MLP neurons of a small language model. Each row is named by its layer, matrix (down: output weights) and neuron, and shows model dimensions 256-511. Each number is 128 + 24 x the weight over its row's rms, rounded and kept within 0 to 255. Numbers have three digits each.
A block is one neuron, or neurons of one layer that tend to fire together. After each block is what it responds to, as a language model described it from the Wikipedia text at the highest values.

L4.down51:030095160138106160161140097123132134119103141134148105151128101112118136118078125130130154128144090145122127138133141133147116109161138158109124158145111130156129096091117141126142121119112140139151121149074140153134122110139103163127156103077134131077150139109095173145108087147114157154121114144135142138136129088119146117115125128142155154154082169119098147147159077153184146146157105127103099108182113131133105132106089157120106101142141125136132154134153111145134138137151150114158155158156140118125120099142117164108122091153155101077134173145109125157114173133100115117101111105106110114158106127099112115132127145130106115083129122078168144123090140120084130139085136114102142139177156095090126096157091115140130141108112147099115124153111109129142174126146091
L4.down299:097142125127113135169129112098105144101140119089110105163131147122122175200151141102113131115128138154122119080122141103141138109173141167135087136146133106125151133161076122178093093128100088119093119140128177115115110114095109130112112094109133135138139175083103154120110134100102131061178114101157152104130120136127088111100114174105096146146144065111126119094150110131125134083100112110101113127102084135140095163132107145118109118095131177136136164117142131137105164099116130108147130117164120143122119140107107126139151064167140142113143145127124160157145124149158097116136155149120128097087125144127109109115153133117135112138089155112146086109187098120155117097144147079106128115097124090170125162124156104110127111073136094141116130164121133094094128099166105
L4.down348:116141093135182131143090101128122184127151121110147110088118107115102115169153150116121144174079105119103115112101175106107122124047145148117127157158130129178115104144120131099128147193117155101114141092140119151131122155104148091176151133131126150114103117123127169111125124150120107118117118116122095152135149128140164138129109093098145122108130132140094119096137108158115152170175126103100103147104110121110150091103145128139100125144105135149160123125114160140149120175170102091101124104104110172121132125172123148151120082150080120119141122170158127073160130120117115150103142112087136087159164182123148143163136110118129150143134155102093145128120131110102114134148150138123131115116152127134129131089110162125166135117162084129135148105121121137115159108138159
L4.down366:092105103109126172129123121104134158109129107130108119122092109125117092119208125121137131121126133134133139075101105117113151147143111092136111125138153113108131154135116123076124142138135109094144128127068112134075104134113073162168092119091094174128099109171139131149115146102106120103123095083115137148106171124153109120140141123098138133144136121136147124086149105146124128157107132109138111131117109167118166108154148128121164134123131158138130138104130082161119117154126102136094135117094131128097143148115158133142082084174136091123115159143134173139150119137141142130120101077172115109112125136113135110104150141118102135089137155158141135116172120106130132150094130145087159089102140128109180112158105149120094103095118107097086160116103151130101169170128134
L4.down722:092160116130169156147133073157140151099106102112178115179103135123136157121140135181169168121095160129126133155129081119106138095149133147153157080088119123104147097109119113170195128156177087142100140158150130086138116148135075124127122077103162106116145126149151192111138135147132166128157126079106148136138128147113140115089105134130157127108067103155129150132133151135168123130138108111108147114120112172123134128130101122152121136075150118082144109114103146118140168157130158125109124191131113056165155143102119156165165170187157121159118150127109143137128152141150091127150117134096105141154140077116103106125141119120137122081121141073160115113138118082180123135094158129120129137139133076072105083154133142122126152102150137122125121136123095158116116147141120
L4.down1233:106135091138127164128134187095093137084161084130114124134128120109118105094149099119115103125116103125142139159134131110134115118097113142115168138132118140106142097107074130135142139091108136154148150115111124122126104102075143157146131173094134052162131120107120158127102126147131123134175104118105091135149134126135133104114117114126141154079146143126131126164099147101117128139139064183132135123112142118126119212157156116124112151136156180122114105148158124125157106161122107171081140150107145151095106115081114133084173149118118137129104132126135161160154185154125148138167153136138110136159162106119155152159078153128107091123146148122128142152115100144118132146095112170160138170118147103139114142166114119094117111151125139052170110127058161134145147123143151
L4.down1469:128168113108109142137097117125142138164085124121116152150143160096133158120130140141145137144125154120112119161101109154144140146160124126136157099164113108123165123102087116132133171113123153128090154140146108111124121147124074138096103157081140124119129111123132168143140129125118099107150149119072174108095152114118127072096103154133111093149053115128169099139170086120143189158111118114137092065151126133135155151141115132168144124118167131082148173145125126134154160132109091124143080125116103059134158078132157136165136151165186145108126145151125115137122150151110109131107149110117118091133145104136132079144177074083139104114106106155135118117139135126162109163117128123132133118137139114110182126115182133122105138091149129117118120145149094119123102175120119
L4.down1668:106163131126124126149129091113123142139060083117135149115132124121095136105156116160100154138135172150156105165117117107171117097137074112149146114111098138118133135103116103183164098143144123155098139167110175128100099103117102140167152119094136111135116131113118167101180140113119148074202108137088094135117109172065137095166114152104129120129131125113146107114135143125139124122101086120160141151125153113136134109116138163135108166134151160117156096113143129136111138096129102104125105110111096147130108150131146109132166136166123136115142121175107075100126135132100083165132128088111137120124127107110134102114124144096109111135119103106111136170092082141155139130129099143113161103129118111137119139185178112146117132091162112151185124135129114110135148159136088
L4.down1750:126075216099139130121118098125121145150143096123107167155137140133112123125099096116134135089075116100079168146123132105091111108125120135179141128134149146126099123131111140083112101118093128104164112180117135135137116130110155130124069110133156126116076165128181127132143066114142125126106162112144134155139116111100134116120125081115161154091125139140086128140111110092144118118142120108133098101151164140140142126126165141115096144120174100111109078117136152141159071122114130122132171113125122131097152169138166151140155144125148136165140130128090092135176124104126176106129162119144147078120150091113128134147118136128118158104096132150122147106114136142117146118100128137147178088156090139116127118143103173149119140123140141135133191082145143141141156096128129
L4.down1925:086088106145151165147087092134144174115171116112135163125174120116142121117122137170115088113131084139185125150129151140092171105098138139098098126121166094128131084074124084142132177120138107136141100147121148186112112108108117165131088148133100108121116161107145158097150130133107153155090098080123126131137153148151145125107104134119168130147107145118161121138101086096149111118128137149146127111143133085144085132137132161126060148140175125159127151115149174144107173168103148092129135106102132094158080161110097125108130090147140157162128111151087136131099165141152131143080109122123162096108178143098128102126089151089118124106120111103110119156138102129123126126132103129137148129165148149146188157156166151157093098105091154136140166151115123110086164131154126
L4.down1949:121124106117133188166100105169126127125112130126165130191093140129139127143134135154143173116159156123138136130165113146111163114131123142157161099135150140111130141125082140147142088097105107149151151147128138075117102100119123117095158121138130137144165114119144134116147116151126123139147139106150112114131166134119115115140123137143158130099099109146137128174103097133143105076110069130091086121104107150133110110102156111149116159107161130115151124080192145103126128109111130173147130125168115086140121161110103149135102173127124115155110095117092152130155110113137100167138171144128121166106117103091114123185106151111174107108152110101141107124106121112155107110130153115120122155105158156097111149135152121088146166123192140116163096127151155107083119113119134
L4.down2030:127129182097075133151143146114137152131111146087127150208122144117096185154131105126109141128180190125168138117144177122159143102096149121146131129142118130127115148147119104140133142106153149152141135150107114136114132145147104133104145120130157130079108154158077107151096134131175113133155140092121129115107139128135158141122111132153141089132118125158111132134124115157182133130131148137128118126099141127087145135178173123120122137125130082125111097117091143109155158074129119141120123124183110115147150160151146133141150132132109140137150132188113175100175156107137103125113182087161135134097126122075112106125114144120105103102075112108155189087116126075104138138107119160151106123077112120106168141129097142122110148142136144123125126092135141157155069158124087
L4.down2153:129127176163134147146102117133134150119146154178087121108115103149157127105132173124096141161146145108105157144143144116134166122168141124094147163119102107134117186115126110152181101109135140147169085139124135160100127096121129122142092094155113119129169150133148100124089129151124152086159142128135138157094108150127117158103142145089157094117122152110089140138099094147143092121166094095159097086144130111092167174160100139127118101143154136141094160137109126135143100131124158176108114122112122172156055126138120095145132097123110069117145165104126144182144102128148102072122136154169108113127127154112134129146114159127127185107091168121108159090168162166146120161130133112153171124123122148105149142142127139104142133122152113137138131049135115125108153147151124
L4.down2486:159136114095121157076127119127124134149139106084113130118178116144114109120087092126096114145148139167107129162100128143123146123054149139128105159148130126128149120149117144080117142141162122132162159110134122130152156129114122141165126100127114141134201155111123101119121108150150129106122108102094115122131168150115153092095120119102162110128119151144126112127118150084128125126128130124121122121132186124138129119125174140126138123173099143080144084141149102103135128120131099096079121147111139184148135121085136105111093150136130155166129151142093150141145157167120087157129125119131177104154155129174119154157091115150130140146137135102115124124121069113102109151135125143089126167104169173164110153156157115147120138133166095143111148170122109116144136084193159
L4.down2631:116130123125076130084114161116129141184094119179131153100120139126094103143120089114134118140102122122126141159158118116116142125114129096105115090100089145119166139161147101137126126091093127138098076116110112120096169160086128094147189158141142129100132100142127115146120139091152100152150162112122165085121112146135117131155117135098162085118105137098124135158112113145114120122096143154136132167126117135165165113148155178119130144150103133083150100106126157144081146143126100133180130107135121107178109164141136076104174098145170103133120120165106092165136108105095152156107107090128129137098132152125150098151104121066132125181139126157148147067133134117071087136111119139152126128163118113165064114143123115143168104117143164168138126139117126129114185124141158
L4.down2785:098132110108121113147151083097140137085131131129122149144140158120163130103086144145154151128078120127129139111148107140122105198097121150150106087089152163082154140133114112119139128125108066105142060108113142144113086085157137158104103123124136198128141124134107116119163103178145168116107112161081155173114115127124117133118128137162122113148134191119130127114094147116105152111180131125131132145141105104167145174102099147129134142093103166135154134091108123138118127134137131136133125180127109109113128122088131101107108161141149116089126178145126158148086151140125072116131147097129125143134116131124146077145153147100155118146140100097093135113110118100134122116115125159096145180110154152112115148107134099105142133127153089159127150144138085092114181083118112
Responds to: Number-internal separators

L2.down317:162177119107122141105088114146178122145114138128136118128116113070136117093105115135108137089127103160139172118129114141138134114060111145096121150111136136121122149134093104094111170090120092135146182161111100183166123162137111075142142177115123131097167143107197140086074128158131102134174113118123129173118134089160111123147177122157102133086161110114147130135113116166135108078115139172109126159104126117141115178153128087122111108113119138126112103141157079098116124107087150140110114140107138155124141178141138110110133124075158176142095132132131115102130090158098134104138135097128138135139096124140110131150152146159125100122163140178129159137131116079156110134158143151161071120140127189113124104138142111118111120137099120146153122127110115125087098129114150
Responds to: Connectors inside proper names

L2.down2824:105114145113128138144157144115104114141124111136180116127085108145119138129100125142142164131099131137095117146094132168136100129131136116121158121125109141112171182135093098083133115092120114101115163134071156121120156125100152119133094077106153123138143103117116171126137147118089159146138118177120135142121080145144164130116147160167121102134157167123115128150123143143122127116109148133091112101107118102141108123154129069129175140130125098120083169132085077128149117180122121133135114116111144173163161124087108102145068110120122129132140170145174136145121109151116078110128129142113120116078121141176107117101163127087153106118139116151107121161090154116136128151150094087115180118136123124112147130133112183123107128109128122122106136132168154155110122147106117
Responds to: Punctuation after numbers

L3.down970:148149097157138145143154105130109136122106112160143158136171141139117146143138135125122119132071165162121119148135159116122156220139133105140110127115105120156106113112122129086159116098158103146108103142172152085127153118138103118091083120100111116184104058147118136139076086133135153123083137135095131118152130139112128109096147134113160122151120140170143157144120102100109149100152076072105104113163125120158166140142116122100118131139066115129135146115125104107118130182161154133071077154128147122118109128150169115165137101105065105126102121168139134158148141084130102131106152136175100100131136142143099159131133138130131151164131164156134139138155106111111129140139173147094171161133097125141132149129132118131121179102159089167122112114133153137116129098164121
L3.down1031:111165142117149129145096099126130158062119094088089089131103159128128156093149125147124096188098088138111117166133141075118146171094107149086103150099126130195148110083124131166136163133108176067202142095155158144143101140122149152113092180120083140134140103117141130137136101130121107121105140139110103133141143120160169126102154150117110138148144122094139142124142136116080094110137117128132089118094137110172096113079114110144137155180136143081116157129140109137074130086123152151159127087158130108114114108165126123118102129115123084100124101166166108079157155173130093103136100108160082122115133170144112130155109157080136117097160144130113175119117084129085168111142113210121092118103145135168121162149143150119116148181120118126180137140139136126123145109107117
L3.down1122:141126162157110115143102132122172132139133138115115100147111099125097181139133130143127188160105174165156110134145119104142116157104171104132107088161090103134131140130096128125159128128159143138135157133129113132136172142137116139098157131082141106102194125141152139132097088143163117117115101127102098125077076127132129086130127190108146149131148152128139140119132107148137096095152141098144090138124116117147119115139089092133121085156100126141128167136154125098126126133128163148113134124157130100147193104115159136095149141105122136138114113122168126073122117100093124122158124134134151121132091133124161107105146138118146122092171106121097120105097119073130127170150127161156105115101146124103168128121097136098116164166120149136122093083124139162129110097107138
L3.down2298:106139141145119104179135143117193115135117125172134138123177094143147113152123156153117111120105169143141106158113136104139109189143100098103082099122112139127117092119134128109121130137126131111141166133146121117099142096131087126085134095133132123137133117155124160104108139108153143117113108151119136115112095142141137129116126134111158136156142091129134106130154131121136084105129132104108121136126121152109125114128127121165108114132126167162166181120155102151111124202104131120065094110130184116143154099110109113156093151128071118087135123102126150194112142092116117111142167132102113101117123155181134129122122097107118120150113167160128090121169108154084127150118161123119157148189129133132118132132103145074121191099127126081075144112122114139065103096195128
Responds to: Words inside titles

L3.down1243:126118100127084109176168094212180084110162139152112139140096119105115097086087113141146128149107115144121111151119116134183117117149081153123182134159168153117143130145119134139147154139155086153072136141125135124097078142135142133107161106106166177115112105158142106169153157097109089114148143119107172120117162094126123128133108095122149132079100167137136124139114123138173139153086124122114133118139141128084114138161107108145128123136143143087095161121139176133113149115109117130139094121146119138161132129160174067114115108164151121110120106099143095129138167129105111134123133160147125098132092117112098167110135140179145116139119082142125113170138132157111141140129163102116162148131131131092067124131105079136083127150151133159136104123112117101171070118130125
L3.down1271:150154139112139110113117164121123120116125124116138158166158113141152096100155112125154055126135120166126126121097102141110054131076132097094152081124145132158116144145171147142108117143136092126118141105123140102129136125105115112127159164107109128166132115175125100162096120148078122129159168108169106124179159127149110138134117145123101123100119130120159115096110173147146100135120120109140124166143171093114093108108129139122139112117159084125167134167125125186142119139113162138132138114116097141132135172137134112110171124100108111134104104125117140077128155112110133132125102110122114097140101145114115087133097128101143121164098130105108130134108143118170116138144098158133104184089152147143106147100073131176124115113090142156151122116090198132151117145139143
L3.down1315:139174178105155125150111103114164159095136092130110150145116112096117148109107145123145136128153122133095148086156141126142152140112115134143119129106194170168080119121144123121119099140091126099125169136147149093158115113177109115103168140151113094119090104108152129107137121142119153133127150133104088121114108100134139137116134126092121153121170123118133141143146125137094173114135138154140115122145133104078113093097150131132152090159085105139114131144144127183109152128143106063107113114117164097151142096149153127177093091110153115115123126160128149110122145116146125107109145125120137127119128110123149129114123127177093166129165090149156111132084116107106151105129105165111135118144149194107124109132126109138129180099149089163117126117129162167114132144106121
L3.down2200:098151126144151167130133091154125121085132104112130130080085128153114098102117139146130130126148098109082131148107163094111137133139112151124136126130130122130113108128121128112158146097128122132131157146131113122155104155121174119116142091151147163116148100123140154079175112106116130127156171149160131153126143152155136116126095118129151111123117092145147162130145108097145134134108105125129114123092069121078160120101134110133116125108120120080117086110113120140105175110133130141156140147176131143124159125128113135125147159095151107136121101083147134119127130138113104146087132118137123171155110089124112125143113154140095142123169113132117097146082181131154143165132076106106076132102107124106129099108134108142125119146150126169111132126141125119097119155071124
Responds to: Number-internal separators